config.toml
n_layer = 16
d_model = 384
n_head = 6
n_kv_head = 6
head_dim = 64
d_mlp = 1024
vocab_size = 8192
activation = "swiglu"
norm = "rmsnorm"
norm_place = "pre"
norm_eps = 1e-05
positions = "rope"
rope_base = 10000.0
rope_fraction = 1.0
qk_norm = true
attn_scale = 0.126
bias = "none"
tie_embeddings = false
parallel_block = false
extras = ["capped logits"]
init = "uniform"
init_std_qkv = 0.0316
init_std_o = 0.0392
init_std_up = 0.0452
init_std_down = 0.0452
optimizer = "muon_hyperball"
lr = 0.00828
beta1 = 0.95
weight_decay = 0.0
lr_head = 0.00436
grad_clip = 1.0
warmup_steps = 92
schedule = "wsd"
decay_fraction = 1.0
decay_shape = "linear"
final_lr_fraction = 0.0
batch_tokens = [32768, 65536, 98304]
seq_len = 512
doc_mask = true
train_tokens = 265900000
steps = 4133
dataset = "wikipedia_en"
MLP neurons of a small language model. Each row is named by its layer, matrix (gate and up: input weights; down: output weights) and neuron, and shows model dimensions 144-207. Each number is 128 + 32 x the weight over its row's rms, rounded and kept within 0 to 255. A neuron's up and down rows have the sign that makes its largest values positive.
After each neuron's rows, "fires in" lists the words (lower case) most often at its 100 highest values on Wikipedia text that the model never trained on.

L10.gate913 [173 168 141 101 152 130 123  58 149 159  70 121 118 124 102  88 156  94 151 175 121 118  99 157 104 137 102 119 148  86 127 118 183 175 151 133  94 145 139 152 125 121 137 142  95 204 152  90 153 134  99 131  64  72 132 109 191 147 140 113 146  57 155 124]
L10.up913 [183  58  92 100  88 128 149 162  48 142  82 195 160 137  98 147  82 147 157  87 143 116 133  95 128  82  79 145 155 132 130 132 186  85 152 145  87 115  98 120 118 115 107 124 155 152 139 137 129 174 131 131  74 140 134 119 134 127 130  95  64 156  84 167]
L10.down913 [142  64 141 142 126 143  81 167 117 176  98 101 182 135 101 142  76 146 132 149 143 137 101 110 173 181 135 172 124 113  89 135 171  72 176 112 132 184 132 105 197  90 110 171 125 101 113 121 155 129 128 109 128 106 195 154 128 143 156  49  39 134 100 204]
fires in: "at"

L11.gate109 [149 101  86 146 134 192 165  90 139 128 114  94 109 120 153 198 148 157 156  57 102 121 151 157  84 142 163 114 152 147 123 147 124 113  78 129 164 145  91 158 117  60 147 111 114 114 163 124 107 114 150 212 117 144 121  70 180 143 163 124 129 164  87  98]
L11.up109 [124  78 155  84 114  65 131 190 218 124 170 109 136 117 120 165 148 130 127 125 189 169 119 157 127 105 146 169 139 162 190  90 128  85 155  84 167 152 168 105 117 161 114 176 156 116 112 119 148  97 116 167 126 123  70 175 138 167 183 132 107 196 104 139]
L11.down109 [105 160 101 155 138 163 147 127 136 136 128 104 134 123 210 159 162 145 148 168 142 182 141 195 116 162 152 135 147 159 112 113 112  53 163 123 116 132 132 163 183 126 145 140 131 133 126 121  77 157 116 157 173 116 105 103 131 130  99 153 145  88 132  92]
fires in: "had", "have", "has", "having"

L6.gate324 [154 119 128 143 110  73 132 164 139 117 146 112 139  78 109 109 120 150  93 142 139 144 154 129 125 142  74 117 156 117 137  80 157 151  66 143  92 201 114 148 154 118 116  81 101 103 150 175  95  87 107 152  68  88 140 138 108 159  95 134 119 180 174 177]
L6.up324 [166 108 152 136 104 153 150 133 144 146 129 105 152 143  99 165 152 156 153 124 180 111  85 178 114 146  85 205 146 128 138 174  80 125  65 145 137 205 113 187 132 146 170 160 151 134 183 195  73  89 122 140 149 151 173 137 153  97 149 168 123 127 129 110]
L6.down324 [183 173 131 131 122 167 110 144  80 121  91 182 114  77 103 216 133  73 127 131 159 163 146  62 124 180 169 187 122 105 160 139 100 106  67 144 130 108 133 124 134  88 136 151 174 152 103 151  52 131  99 139 148 111 133  92 169 148 107 189 105 160 164 132]
fires in: "to", "would", "will", "can"

L6.gate506 [ 91 106 115 122 140 171 146 125 183 152 167 134 122 116 198 117 158 138 131 100 178 158 106 138 104 127  97 120 131  93 148 101 141 110  79 123  86 108 133  76 107  82 197 135 142  81  69 129 107 195 142  97 108 111 182 118 165 102 149 146 107 129 115  77]
L6.up506 [ 52 149  74  93 150 146  92 146 178 131 167 173 187  81 113 119 120  68  61 109 149 130 158 139 147  68  81 124 162 125 208  50 121  95 107 128 109 171 122 129 160  46 141  85 206 192 146 135 109 182 147 160  94 129 122 161 120 130 160 103 151 124 132  75]
L6.down506 [134 176 106 119 132 118 131 140 156  58 169 107  76 169 133 128 169 109 108 154  91 161 124 114  98 103 134 140 146 124 177 117 144 128  63 156 111 117 175  84 150  43 164 155 103 147 109  87 172 130 109 149 111 160 127 138 107 135 134  85 209 178 112 110]
fires in: "in", "before", "than", "throughout", "have", "as"

L8.gate60 [ 71 146  54 140 142 109 114 120 131 135 157 118 100  89 126 127 155  97 146 130 151 118 101 118 142  77 150 101 128  65 145 158 116 127 177 147 140  49 177 118 117 100 102 110 113 191 146 134 125 220 147 125 113 116 117 112 142 106 171 154 137 143 170  92]
L8.up60 [ 67 139 148 138 108 116 143 105 120 131 133 178 123 188 159 162 104  88 125 152 108 117 146  88 107 124 209 117 121 130  85 156  47  50 157  94 145  70 138 133 127 127 187 120 145 165 164 132 109  88 116  62 156 106 112 130 125 137 140 119 137 176 146 138]
L8.down60 [ 63 114  92 206  94  89 134 128 107 160  58 184  89 169 154 117 129  63 105 122 121 131 170 114 138 140  73  75 139 110 105  82 182  66 191  88 164 142 135 171 134 103 105 153 101 160  83  86 107  42  70  62 158 132  85 146 115 166 144 153 128 125 163 140]
fires in: "of", "on", "to"

L2.gate718 [130 157  83  78 116  88 140 119 119  92 124  90 139 147 167 104 145 118 135 166 113 106 193 101 190 155 144 121 167 106 111 128 148 153 164 128 132 154 127 140 109 104 151 144 107 123 145 105 159  84 106 152 111 164 208 123 211 141  76 103 101 139 103 197]
L2.up718 [191  99 136  53 149 106 146 115 133 120 125  90 140  91  87 130 176 149 152 177 114 113 136 132 131 155 176 102 122 158 158 145 119 178 118 112 140 123 112 175 145 120 125 126 124 135 147 112  87 127 184 168 117 157 143 126 173 140 143 152 120  63 132 126]
L2.down718 [140 142 151 125 191 146 127 119  78 129 142  95 129 151 120 146 153 172 153 139 179 187 200 162  86 164 190 110 112 129 115 131  91 138 106 110 161 151 119 170 168 115 134  96 131 145  10 126  87 158 190 119 119 171  70 181 132  97 130 163 146 184 119 115]
fires in: "also", "would", "being", "were", "will"

L2.gate100 [144 160 127 138  75 130 127 138 133 141 123  93 127 216 172 120 121 115 144 112 246  85 190 145  77 100 169 160 118 200 183 140  42 108 117 178 167 144 177 123  80 133 100 154 146 106 102  83 134 138 131 126 116 140 133 139 117 120 135  96 106 148 180 108]
L2.up100 [125 147  99 101 102 160  77 129 143 135 122 120 121 219 143 124 125 166 174 170 208 101 163 174  96 110 117 135 100 156 128 161  89 151 132 134 162 166 177 115  80 126 104 131 152 159 124  91 101 145 115 105 137  95 150 157 125 135 125 101 125 136 144 139]
L2.down100 [138 119 122 135 179 109 145  93 131 120  88 160 103 225 103 144  81 107 133 135 133 108 135 176 148 208  83 137 105 124 137  95 144  64  90 194 123 124 104 133 118  93  86 156 140 159  75 150 146 123  72  52 177 119 111  75 103 159 159 110  77  63  79 198]
fires in: "with", "of", "includes", "include", "included", "published"

L8.gate372 [191  99 119 141 200  82  32 169 145 147 114  93 119  99 149 141  87  76 104 123 116 131 112 171  91  87 112  87 142 116 141 127 140  95  47 124 100 167 113 158 144 150 188 160  89 105 148 118 107  95 110 104 124  94 146 150 165 112 149 100 174 143 112 106]
L8.up372 [131 165 113 155 175 119 121  77 135 152 134 177 145  86 148 131  37 105  81 122 135 137 122 120 117 189 155 121 136 118 140 113 180 110 127 101 170 125 125 159 128  64 110 144  84  99 109 132 137  45 189 163 120 235 139 122 172 154 148 134 102 169  97 130]
L8.down372 [104 140 122 133 132 121 138  76 152 157 116 147 168 106 145 167 141 155 153 134 183  97 151 138 137 109  62 172 176 127 134 136 118  44 140 146 110 132 145 132 144 161 136 145 114  60  89 133 122  82 146 121 104 109 140 162 132  97 105 159 131 175 118 148]
fires in: "in", "from", "into", "to", "of"

L11.gate94 [100 130 141  97 116  59 135 108 121 156 150 154 108  54 106 101 174 158 137 126 137  80 166  88 150 106 120 115 135 130 104  33 120 131 135 109 140 136  45 175 173 123 151 148 121 137 138 139 178 100 152 168 140 123 134  51 138 128  97 135 163  98 120 145]
L11.up94 [151 125 183 148  94 102 180 120 129 151 122 154 103 140 101 113 107 124 112 153 132 114 136 156  87 165 214 124 134 146 161 143  99 126 122 148  88 156  88 129 210  70 147 121 149 126 101 103 111  89 122 120  91 164  92 123 131  84 153  53  67 104 165 169]
L11.down94 [141 106 111 161 170 145  87  95 126 144 117 154 149 136 103 122  80  70 111 134 106 135  87  90 108 101 161  61 143 117 119 151 154 152 110 123 119 100 122 125 201  99 136 141 135  82 165 104 100  78  93 130 154 160  93 129 211 111 104 171 151 177 161 150]
fires in: "has", "have", "had"

L8.gate832 [150 177 164 135 121  95 102 153 190  75 143 118 121 110 182 170 148 105 164 120 185 148 142 221 121  83 128 118 115 125 100  74  77 125  91 132 174  96 131 168 135 108 105 172 108  93  53 132 121 136 137 134  82  93 148 178  89 128 149  93 106 143  93 156]
L8.up832 [146 151 119 153  94 134 125 162 113  57  94 101 141 140 170 159 136 129 139 132 114  87 117 133  90 144  94 190 103 125 105 125 106 138  99 126 130  88 150 132 155 188 133 143 128 152  78 159 145 163  84 129 109 114 146 129 168 201 137  67 139  99 133  88]
L8.down832 [156 150 123 139 150 127 164  70 133 135 157 159 127 124 148 138 107 123 105 169 124 102 146  85 110 115 145 110 137 119 132 194 119  87 136 147 153 172 141 142 122 106  94 126 178 162   0 118 137 103 141 104 160 153  74  95 165 157 163 105 112 147  77 121]
fires in: "from", "for", "to", "of", "by", "through"

L5.gate173 [ 89 122 161 131 183 140 123 158  88 128 149  60  86 121  77 121 109 176 102 126 125 159  85 154 157 131  81 106 106 160  35  57 122 113  68 105 162  84  82 137 117 169  69 124  61  75 122 174 166  93 108 120  68 140 135  93 138  99 147 106 125 167 173 117]
L5.up173 [142 130 113 101  85  76 108 168 136 155 105 150 140 136 138 165 194 124 147 175 157 167 132 161 177  67 134  97 133 159 132 110  94 141 137 145 137 173 157 146 122 107  96 121 111 138 135 126 136 108  91 131 101 112 168 101 164 120 110 168  79  95 223 130]
L5.down173 [135 108 106 110  78  94 132 101 121  87  93 110 141 160 152 121 126 111 100 115 134 131 102 148 117 105  89 115 202 142  90 127  97 157  75 135 103 143 116  75  90 162 143 142 132 173  55 157 159 135 102 130 163 106 149 136 112  57 178 150 146  74 169 155]
fires in: "a", "that", "an", "same"

L5.gate150 [145 104 146 160 136 109 142 128 112 140 147 110 146 141 187 163 136 113 181 171  98 155 132 161 175  85  71  77 116 113 116 158 116 144 143 142  61 148 133 129  86 115  82 107 134 136  35 121  98 158 116 122 136 168 136 138 165 184 111 133 108 119 174 110]
L5.up150 [108  90 121 168 189 189 169 118 125 159 135  65  97 154 148 158 130 113 142 106  98 145 145 162 124 117 113 141  84 117  94 109 173 147 121 148 179 124 129 103 171 167 122 114 163 169  68 142 127 177 157 116  69 105 160 161 160 176 134 104 120 132 137 167]
L5.down150 [147 167 151  74  63 129 118 123  92 130 144 104 145 113 172 129  92 180 118 111 131 142 132 175  94 136  93  99 146 161 127 132  88  88 132  88 132 116 157 126 160 143 136 138 182 153  38 171  93  92 117 110 139 150 151 151 138  42 138 102 142 101 112 123]
fires in: "by", "of", "with", "for", "to", "against"

L6.gate824 [131  98 178 115 103 119 136  82 138 160 185 159 152  96 137  78 126 114 157 127 106  73 136 161 131  89 106 112  38 186  87  83 130 136 153 210 184 162 137 201 160 147 122 149 145 120 101 105 110 121 173 136 133  72 100 170 150 101  84  97 193 198 115 125]
L6.up824 [109  86  85 135 103 113 179 121  95 132 100  99 112  81 175 125 116 143 126 163 167 152 178 145  83 132  65 139 105  82  82 120  94 105 180 113  95 107 124 104  98  95 138 117 148 169  72  83 131 147 161 146 145 114 130 106 150 154 151 131 135 123 107 116]
L6.down824 [126 140 160 162 130 137 135 137  94 150 129 156  66 143 108  75 125 176 144 152 154 144 136  86 109 116 159 134 133 106 127 183  91 117 110 169 185 146 161 103 159 135 166 159 153 104  95 109 106 155 126 185 148 121 146 131  87  96 150 124 182 114  91 100]
fires in: "to", "of"

L8.gate183 [114  81  92 122 142 156 138 146 139 115 130 120 172 164 137  69 171 111 162  88 180 135 109 145 163  85 158 126 152 160 166 184 202  87 113 119 118 136 111 191 104 122 124 113 127  36 106 151 139 114 133 135 127 164 186  75  76 114  84  90 138  91 180 157]
L8.up183 [133 132  96  91 159 165  98  84 116  79 127 128  88 131 134 128 155 122 147 154 126  83 157 154  88 144 121 112 164 116 157 104 190  99 153  68 137  88 141 152 128 145 117 175 210 124 165 108  78 142 113  94 103 119 104 116  91 144  86  72 119 104 159 117]
L8.down183 [200 114 107 137 113 132 188  74 121  98 161 140 118 188 142 103 186  84 176 166 165 124  99 199 103 101 129 156 124 135 124  84 123 102 118 105 123 148 152 164 121 144 158 160 146  91 237 157 130 151 150 131 128 144 167 157  99 133 107  61 166 130 159 202]
fires in: "can", "also", "may", "see", "could"

L6.gate242 [199 139 118 141 100 116 127 137 128 151  65 140 126 156 128 132 165 154 136 122 165 153  93 213 164 118  45 129 106 129 120 149 124 103  91 141 117 119 126 143  85 101 112 130  51 142 154 141 138  71 122 164 146 155 116 161 117 137 143  91  79 192 155 134]
L6.up242 [178 125 152 142 141 105 109 138 149 141 126 115 139  91  82 120 150 177 118  87 173 140 188 186 122  95  52 180 129 133 144 106 178 100 108 128 145 179  93 129 107 175  75 149  54 163  81 108  75 116 121 132 164 123 129 182 125 137 109 138  73 117 110  87]
L6.down242 [144 100 149 113 142  84 180 146 149 122  85 168 125  73 156 151 175  97  98 133 127 133 126 165 121 140 134 124 161 136 103 101 180 163 145 164 157 200  97 132 104 155  81 105 116 175 113 148 151  73 194 135 110 149 129 184 110 123 103 139  88 149 184  87]
fires in: "to", "as", "for", "of"

L10.gate847 [145 140  95 152 131 100 131 142 126  66 137 167 136  81 172 123  67 147 117 141 155 124 128 158 149 109  67 121 143 161 133 148 129 149 121  78 101  89 139 123  90 154 119 107 179  96 103 147 140  82 120 185 140 120 111 107  75  92 157 143  98 129 111 194]
L10.up847 [ 68 136 118 133 160 118 125 199  83 143  67 163 126 100 186 148  85 117 149 185 146 168 171 149 159 136 144 172 106  97 115 135 124 130 142 116 150 107 117 189  55 168 110 105 125  93 124 134 128 145 124 138 177 147 115 150 112 109  97 126  68 121  76 157]
L10.down847 [ 82 177 120 140 145 163 134 175 119 162 147 127 163 135 159 144  78 214 208 137 127 112 144 169 123 174  71 108 154 135 167 150 118 151 125 121  80  51 137 171 146 137 191 119 134 141  16 131 169 139 106 125 201 193 131  49 127 104 156  82 114 177 138 216]
fires in: "of", "between", "in", "with", "for", "within"

L11.gate568 [124 180 111 160 117 164 162 126 132 111 161 148  62 183 150 144 118 136 114 155 136 116 117 142 160 125 109  86 118  83 133  81 174 133  88 161 157 114 175  94 137 116 103 109 198 125 111 202 112  96  91 136 129  99 123 138 184 154 168 101 108 157 200 132]
L11.up568 [102 166 167 135 121 175 144 147 211  71 113 161 110 173 104 111 168 144 142 117 121 160 138  99 171 130 134 122 144 162 137  72 147 116 106 102 133 164 150 162 114 104 172  68  72 138 107 107 148 115  81 128 189 153 118 152 130 127 101 127  85 122  93  96]
L11.down568 [132  81 170 100  72 153 158 107 104 122 143 187 152 181 131 172 123 158 119 115 108  95 137 127 135 138  57 188 147 133 101  70  80  96 140 137 139 139 141 130 122 101 199 155 138 104  61 116 139 112  86 120 147 132 107 119 101  97 142 161 168 163 177 127]
fires in: "his", "an", "a", "two", "old"

L11.gate238 [199 116 110 127 170 103 137 112 132 198 155 112 125 114 172  96 152  73 127 194 138 155 111  64 126 126 165 116 137 135 150 103 117 155 146 143 150 132 176 137 113 149 126 137  90 132 137 117  94 112 155 130 147 169 161  79 133  91 185 166 114  93 105 122]
L11.up238 [115 149 104  89  87 100 153  65  86  50 149 108 148 197 178 115  72 121 122  78 100 176 124  50 118  93 149 134 128 126 135 109  93 143  89  98 119 111 135  16  82 116 120 140 117 184 125 119 157 139 127 102 141 135 160 111 129 104 105  98 188  94 140  94]
L11.down238 [174 113 108 136  74  97 116 146 127 101 159 147 144 160 150 127 153 135 125  91 170 158  67 181 172 163 152 150 162 143 144 189 118  72 183 134 187 186 193 146 119 127 109 122 156 112  52 112 152 104 120 145  94  84 179 126 186 129 122 154 151 137 122 110]
fires in: "which", "there", "it", "i", "what"

L5.gate906 [107 146 116 104 176 153  96 149 153 149 153  84 121 101 133 176 139 131 125  89  88 136 115 128 187 143 194 166 112 156 127 145  70 159 159 135 116 181 150  93 160 156 147 165  87  96 131 160 153 132 155  84  75 132 168 145 155  85 151  90  88  97 121 168]
L5.up906 [112 119  62 136  73 107 155 142  81 116  96 133 117 141 127 170 156 135 120  65  99 125  96 102 145 127 143 182 108 181 122 139 164 123 152  85 113  68 131 127 112 140  62  84 108  60 141 130  88  83 140  78 142 108 131 146 147 131 131  51 123  83 113 149]
L5.down906 [ 70 126  66 121 126 167 164 178 152  89 101  76 136 119 187 170 132 157 123  86 158  50 143 178 157 118 168 120 157 158 122 167 165 129  76  95  97 189 152 135 146 164  48 148  91 121  92 134 171 135 152 110 119  78 115 110 110  89 145 101  85 108 129 119]
fires in: "born", "life", "education", "early", "university"

L2.gate815 [ 73 119 137 142 111 146 198 134 199 114  94 159 100 126 150 194 129 130  93  98 109 136 143 113 104 117 116 188  88 143 139 131 123 124 106 109 106  98  81  63 113 101 122 143 127 137  95 145 117  70 202 133 119 117 101  97 105 105 146 182  88 121 131 123]
L2.up815 [ 90 160 130 144  62 132 148 160 168 118 123 161 117 120 149 145 113 151  95  50 105 119 131  83  40 126 129 169  77 107 161 110 148 192 151 157 128 140 108 143  86  94 107 142  64 169 123 145 125 109 187 123 122 118 116 112 109  91  95 139  90 141 159 174]
L2.down815 [ 89 108  49 109 129 138 149 128 151 129 150 108 180  88 102 144 159 187 130  98 151 139 155  95 155 154 158 151 108 102 133 156 114 165  55 106  93  42 151 144  83  80 113 113 136  65 134 118 151 183 185 101 151 114 125 108  84 112 103 123 147  76 149 138]
fires in: "located", "born", "school", "life", "education"

L2.gate643 [130 134 189 108  97 114 138 144 139 123 167 145 144 105  75 103 175 126 150 150 149 137 122 117 148 106 107 129 190 147 114 125 127 104 128 163 134 148 168 127  97 182 140 162 201 153 111 118  98  67 147 165 185 108 138 133 143 113 104 145 129 122 122 145]
L2.up643 [105 155 123  95 147  54  61  87 108 130 121 166  92 125 161  92 122  95 116 115 125 112 197  81 145  94 182 176 117 119 124 127 144 172 115 136 149 111 110 163 165 100 160 160 196 116 104 150 132 136 211 123 169 157  11 131 163 157 130 163  98 157 127  66]
L2.down643 [167 147 171 136 103  98 136 126 114  99  90 156  82  99 109 118 113 114 111 146 108 102 114  81 188 125 125 101 169  93 113 132  66  50  97 163 152  92  81 142 124 118 158 195 190 144 210  79 169  81 129 174 141 185  57  88 149 129 126 158 138  93 142 141]
fires in: "has", "have", "had"

L8.gate249 [102 143 152 133 119  84 119 106 114  67 135 149 131 143 150 101 143 168 143 167  56 108 150 162 156 127 141  67 165 148 145 111 151 207 102 155 124 102  98  90 127 114 136  67 119  69  66 112  97 139 134  96 147 140 176 104 109 140 169 138 108 102 137 140]
L8.up249 [ 86 163 135  76  85 181 109  87 102 119 132  90 151 114  81 156 105 167 165 133 203  75 129 152 143 140 123 107  85 110 111 152 126 144 141  67 156 139 103 160 105 113 140 149 100  89  56 118 105 145 155 148 144  69 117  77  86 102 171 126 138 167 142 129]
L8.down249 [150 170 127  70 143 164 175 158 210 138 139 198 141 118 116 139  72 110 126 148 106 150 142 160  70 108  84 160 109  93 131 112 161 142 201 137 145 108 150 135 197 154 123 146  72 120  26 190  73  60 150 121 127 121  99  71  97 148  98 141  84 107 122  91]
fires in: "to", "for", "in"

L4.gate17 [169 138 127 114 150 154  86 106 119 119 130  76 140 140 136 189  87  93 156 151  80 148 127 156  86 126  66 129 148 142 182  80 134 156 147 146 134 113 126 128 142 128 150 145  97 197 110 129  32  75  93 165 186 105 161  73  92 133 115 114 131 125 117 143]
L4.up17 [154 202  86  99 145 140 116 137 105 147 160 159 161 118 143 154 125 151 100 102 101 113 103 109 125 106 103 117  87 120 156 195 154 122 134  90  64 138  93 139 179 126 187  97 140 142  86 173 159 142  88 149  93 106 132  99 131 153 135 140 130 121  74 123]
L4.down17 [186 139  91 130 140 124 130 100 107 200 112 162 150  80 130 153 120 116  93 128 208  76  97 176 112 189 150 149 172 109 161 156 179  98 151 157  54 162 151 144 163 152 195 137  73  91  75 159 149 125 165 129 148 123 121 104 140  83 117  96 164  87  73 117]
fires in: "at", "in"

L2.gate626 [132  79  64  85 174 100  95 139 148 163 166 104 100 137 116 148 106  97 147 109 155 113 124  92  86 171  74 140 173 207  98 109  78 102 101 128 127 147  68 105 143 144 172 187  83 153 119 180  98 113 108 129  65  68 138 111 139  68  99 100 103 118 117 105]
L2.up626 [189 206 152 128 158 103 123 174 184 129 194  80 135 129 103 140 111  91 145  80 140 136 178 165 185 106 133 180 126 207 173 127 137 123  59  97 145 126 129  98 154  41 171 101 141 143 142 165 152 154 133 177  79 113 138 184 146 111 134 157 151  66  83 167]
L2.down626 [133 135 150 126 160  95 142 148 157 137 150 115 178 119 172 198 142 172 106 110 108 142 123 157 117 153 173 158 179 137 100 126  27 102  72 123 180 111 162 144 152 149 161 120 138 180   5 115 110 114 135 102 104 162 146  55 156 125 126 118 139 169 109 134]
fires in: "had", "have"

L2.gate413 [125 148 130 120 112  48  83 183  63 164  52 143 137 134 176 151 110 152 136 142 133 214 164 132 137  77 111  99 126  79 150 131 118 122 157 125 105 114 156 135  73 160 155 105  90  90  78  50 100 105 137 171 143  99 141 101 114 104 156 157 193 104 141  95]
L2.up413 [122 112  81 118 143 107 101 136  75 123 131 131  84 131 149 123 129 111 164 108 151 143 176 171 154  92 121 164  87 128 113  79  87 106 132 118  67 127  99 162 114 146 162  74  86 109  73  66  72 176 130 146 201 157  63 139 132 118 120 174 107 112 158  75]
L2.down413 [ 79 131 119 110 154 102 132  73 142 188 176  98 119  90 142 171 134 109 168 103 132 103 179 162  45 132  67  85  82 131 127 124 150  96 111 109 148 149 124 151 185 142 147 117  88 130 128 158 160 115 153 115 136 170 134 132 141 159 167  87  98  99 183 117]
fires in: "of", "for", "forbes", "in"

L11.gate273 [ 75 105  98 119 102 155 133 106 122 148 129 152 118 117  82 145 120  83 150 107 178 133 122 112 124 122  89 128 105 108 164 125 115 123 171 143 172 146 131 140  95 138 113 181  71 149 125 141 119 170 105 154 128 126 101 147 191 179  96 138 136  96 145 170]
L11.up273 [175  95  91 117 136  98 102 151 140 104  97 151 109 182 190 107 150 136 132 128 158 112 163 176 134 106  97 174 158  81 133 108  94 132 176  99 128 150 172 118 122 195 113 112 124 172 130 182 176 162 166 118 110 126 127 112  63 168 155  43  99 138  99 160]
L11.down273 [ 92 110 159 179  92 155 101 153  87 127  91 145 142 188 130  87  93 162  93 140  89 118 130  89 112 128 175 122  51 129 143 152 119  97 177 103 159 147 125 136 151 103 101 123 157 129  50 123 108  97  63 100 105 189 151 133 102  95 104 115 121  89 107 126]
fires in: "during", "at", "of", "with", "to", "through"

L5.gate930 [ 91  95  94 105 130 179 154 163  99 172 125 112 123 141 132 152 116 151 151 107 153 126 185 156 137 156 124 150 176 152  92 145  89  79 130 157  89  60  85 173 168 121 167 119 145  72 101 134  66  89 154 202 139 109 156 128 186 145  93 115 152 138 120 165]
L5.up930 [ 76  99 102 120  82 104 183 117 132 173  57 119 132 117 135 142  41 195 153 165 104 127  61 140 121 123 128 140 144 123 147 131 146 106  54 135 111 124 116 155 106 156 132  87 193 106 182 116 134 125  97 115 155 145 175  84 179 186 144  80 158 145 155 122]
L5.down930 [151 142 165 141 171  90 118 150  56 163 146 132  77 162 115 144 139 114 149 119 112  92 144 106 132 132 109  90 122 158 131 119  93 117 141 159 158 151 158 169 131  93 176 174 185  89  95 104 214 153 103 145 134 144  90  75 146 149 129 146 164 133 182 122]
fires in: "has", "have", "t", "having", "had", "not"

L8.gate838 [118  87 124 117  95  88 162 136  56 151 169 103 168 132 190 118 185 118 116 105 124 137 146 145 107 144  97 120 118  92 155 162 116  71 122 171 105 125 178 191 104  78  99 135 118 102 132  95 120 142  89 106 169  96 137  79 129 111 123 144 159 127 145  92]
L8.up838 [165 104  63  45 146 113  12 135  90 143 188  67  83 115 168 174 136 113 115 132  96 106 126 135 191 187 137 107 123 200 137 156 106 157 164 141 145 150 116 161 179 130  78 169 113 141 144 160 169 135 138 109  96 176 117 176 170  90 169 106  78  89 158 135]
L8.down838 [ 52 116 106  99 153 125  93 142 136 117 151  54 108 108 147 153 122 102 132 162 141  97 141 154  80 179 138  91  66 133 114 125 124 105 187 133 104 151 117 171 104 124  77 161 145 167  86 122  72  97 134 121 143 127 125  81 120 118 122 155 171 145 123 171]
fires in: "after", "to", "for", "of", "during", "from"

L5.gate122 [197 158 133 119 109  48  85 158 104 127 102 135 152 131 102 180 104 116  76 170 147 165 109 122 125  63  84  83 126 152 116 123 159 125 169 114 116 148  82 101  96 145 107 133 133  97  87 125  50 117 120  99 174 135 143 225 207 174 176 116 150 120 104 155]
L5.up122 [175 136 150  90 151 123 107  93 116 103  78 119 134 150 124 178  92 119 150 147  95 159 120 104 174 139 117 108  82  91 128  91 212  85  96  80  95 137  67 159  99 141 154 119 106 138  65  99  99 150 174 100 118 114  76 185 177 142 148 141 177 133 201 105]
L5.down122 [145 124 121 131 143 143  77  91 153 109 108 109 142 168  76 146 110 132  90  92 137  85 152 133 146 120 125 104 132 115  81 121 115 165 112 123 124 162  93 116 138  94  90 128 109 121 135  84 201 131 148 178 111 127 166 178  85  82  76 150 122 117 155 151]
fires in: "of", "with", "for", "as"

L4.gate904 [154 149 122 108 128 169 109  98  89 133 143 173 129 140 125 129  94 171 133 119  72  95 109 184  98 114 119 125 143 132 155  97 134 125 175 100  86 124 111 112  93 144 119 149 130 152  99 129 134 148 171 123 159  81 110 141 134 102 107 166 143 137 137 179]
L4.up904 [ 91 165 144 145  90 117 147 118 148 143 113 155  81 104 138  82  89 136  83 110 144 110 127 156 139 197 159 164  34 102 110  93 107 159 146 173  69 164 116 141 138 151 157 153 114 129 100 116 199 168 172 137 130 208 131 148 153 112 138 123 126 168 155 178]
L4.down904 [166 110 170 161  97 129 141  71 111 164  76 145 139  36  96 152 142 134 139  56 180  97 127 149 116 192 127 144 133  96 125 171 113 111 124 177  80 106  68 122 126 138 132 169 100 143  68  84 132 198 207 107 121 148 109 132 134 111 136 132 177 133 129 176]
fires in: "of", "at", "de"

L8.gate754 [ 97 113  93  91 126 178 138 171 148 169 156 102 146 113 142 142 129 104 195 210 148 109 139 159  69 167 114 133 117 108 144 166  77 130 105  95  89 160 124  87  91 105  72 153 136 120 141  92  88 154 176  91 106 116 160 125 183 108 122  90 111  77 115  97]
L8.up754 [137 132  94 108 146 165 132 160  92 141 147 140 195 105 126 155 101 107 175 172 126 119 166 152  56 168 174 120 109 127 149 188  97 156 117  65 112 164 158 116  72 117  76 156 187 136 146  97 137 164 172 122  80  87 125 140 188  98 104  97 106 120 101  69]
L8.down754 [167 111  60 115 176  95  96 149 123  78 111 140 133 133 164 124  95 112 184 103 134 122 103 196 134 137 178  86  96 170 103 190 110  89 151 117  84 145 196 121 196 198  65 132 155 124  65  51 120  98  63  43 111  74  90 133 192 113 113 155 190 122 119  98]
fires in: "which", "that", "what"

L11.gate254 [104 136 190  98 153 134 116 131 131 180 142 206 139 137 144 108 112 119  98 148 155 133 132  50 133 107 159 167 176 173 117 117  97 126  78 113 154 132 125 172 134 125 118 136 138 124 169 137 143 121 130 118 130 139 120  91 156 192 151 133 135 180 151 101]
L11.up254 [126  81  91  41 131 163 133 163 122 105 122 123 118 157 105 115  76 129 162 125 110 121 134 191 114 132 161  97 157 168 204  84 128 116 134 123 159 156  85 135 149 125 164 165 151  96 155  71 122 147 118 213 159 153 124  59 158  49 185  96 104  90 158 101]
L11.down254 [157 109 105  91 159 155 101 120  80 124 105 116 142 138 129  99  87 106 148 103 165 115 137 102  90 168 118 100 142  97 131 144  88 119 140 179  82 128 128 115 200 100 134 170 123 100 147 132 130 112  88 183 113 159 102  71 149 156 158 167  80 117 201 136]
fires in: "has", "have", "had"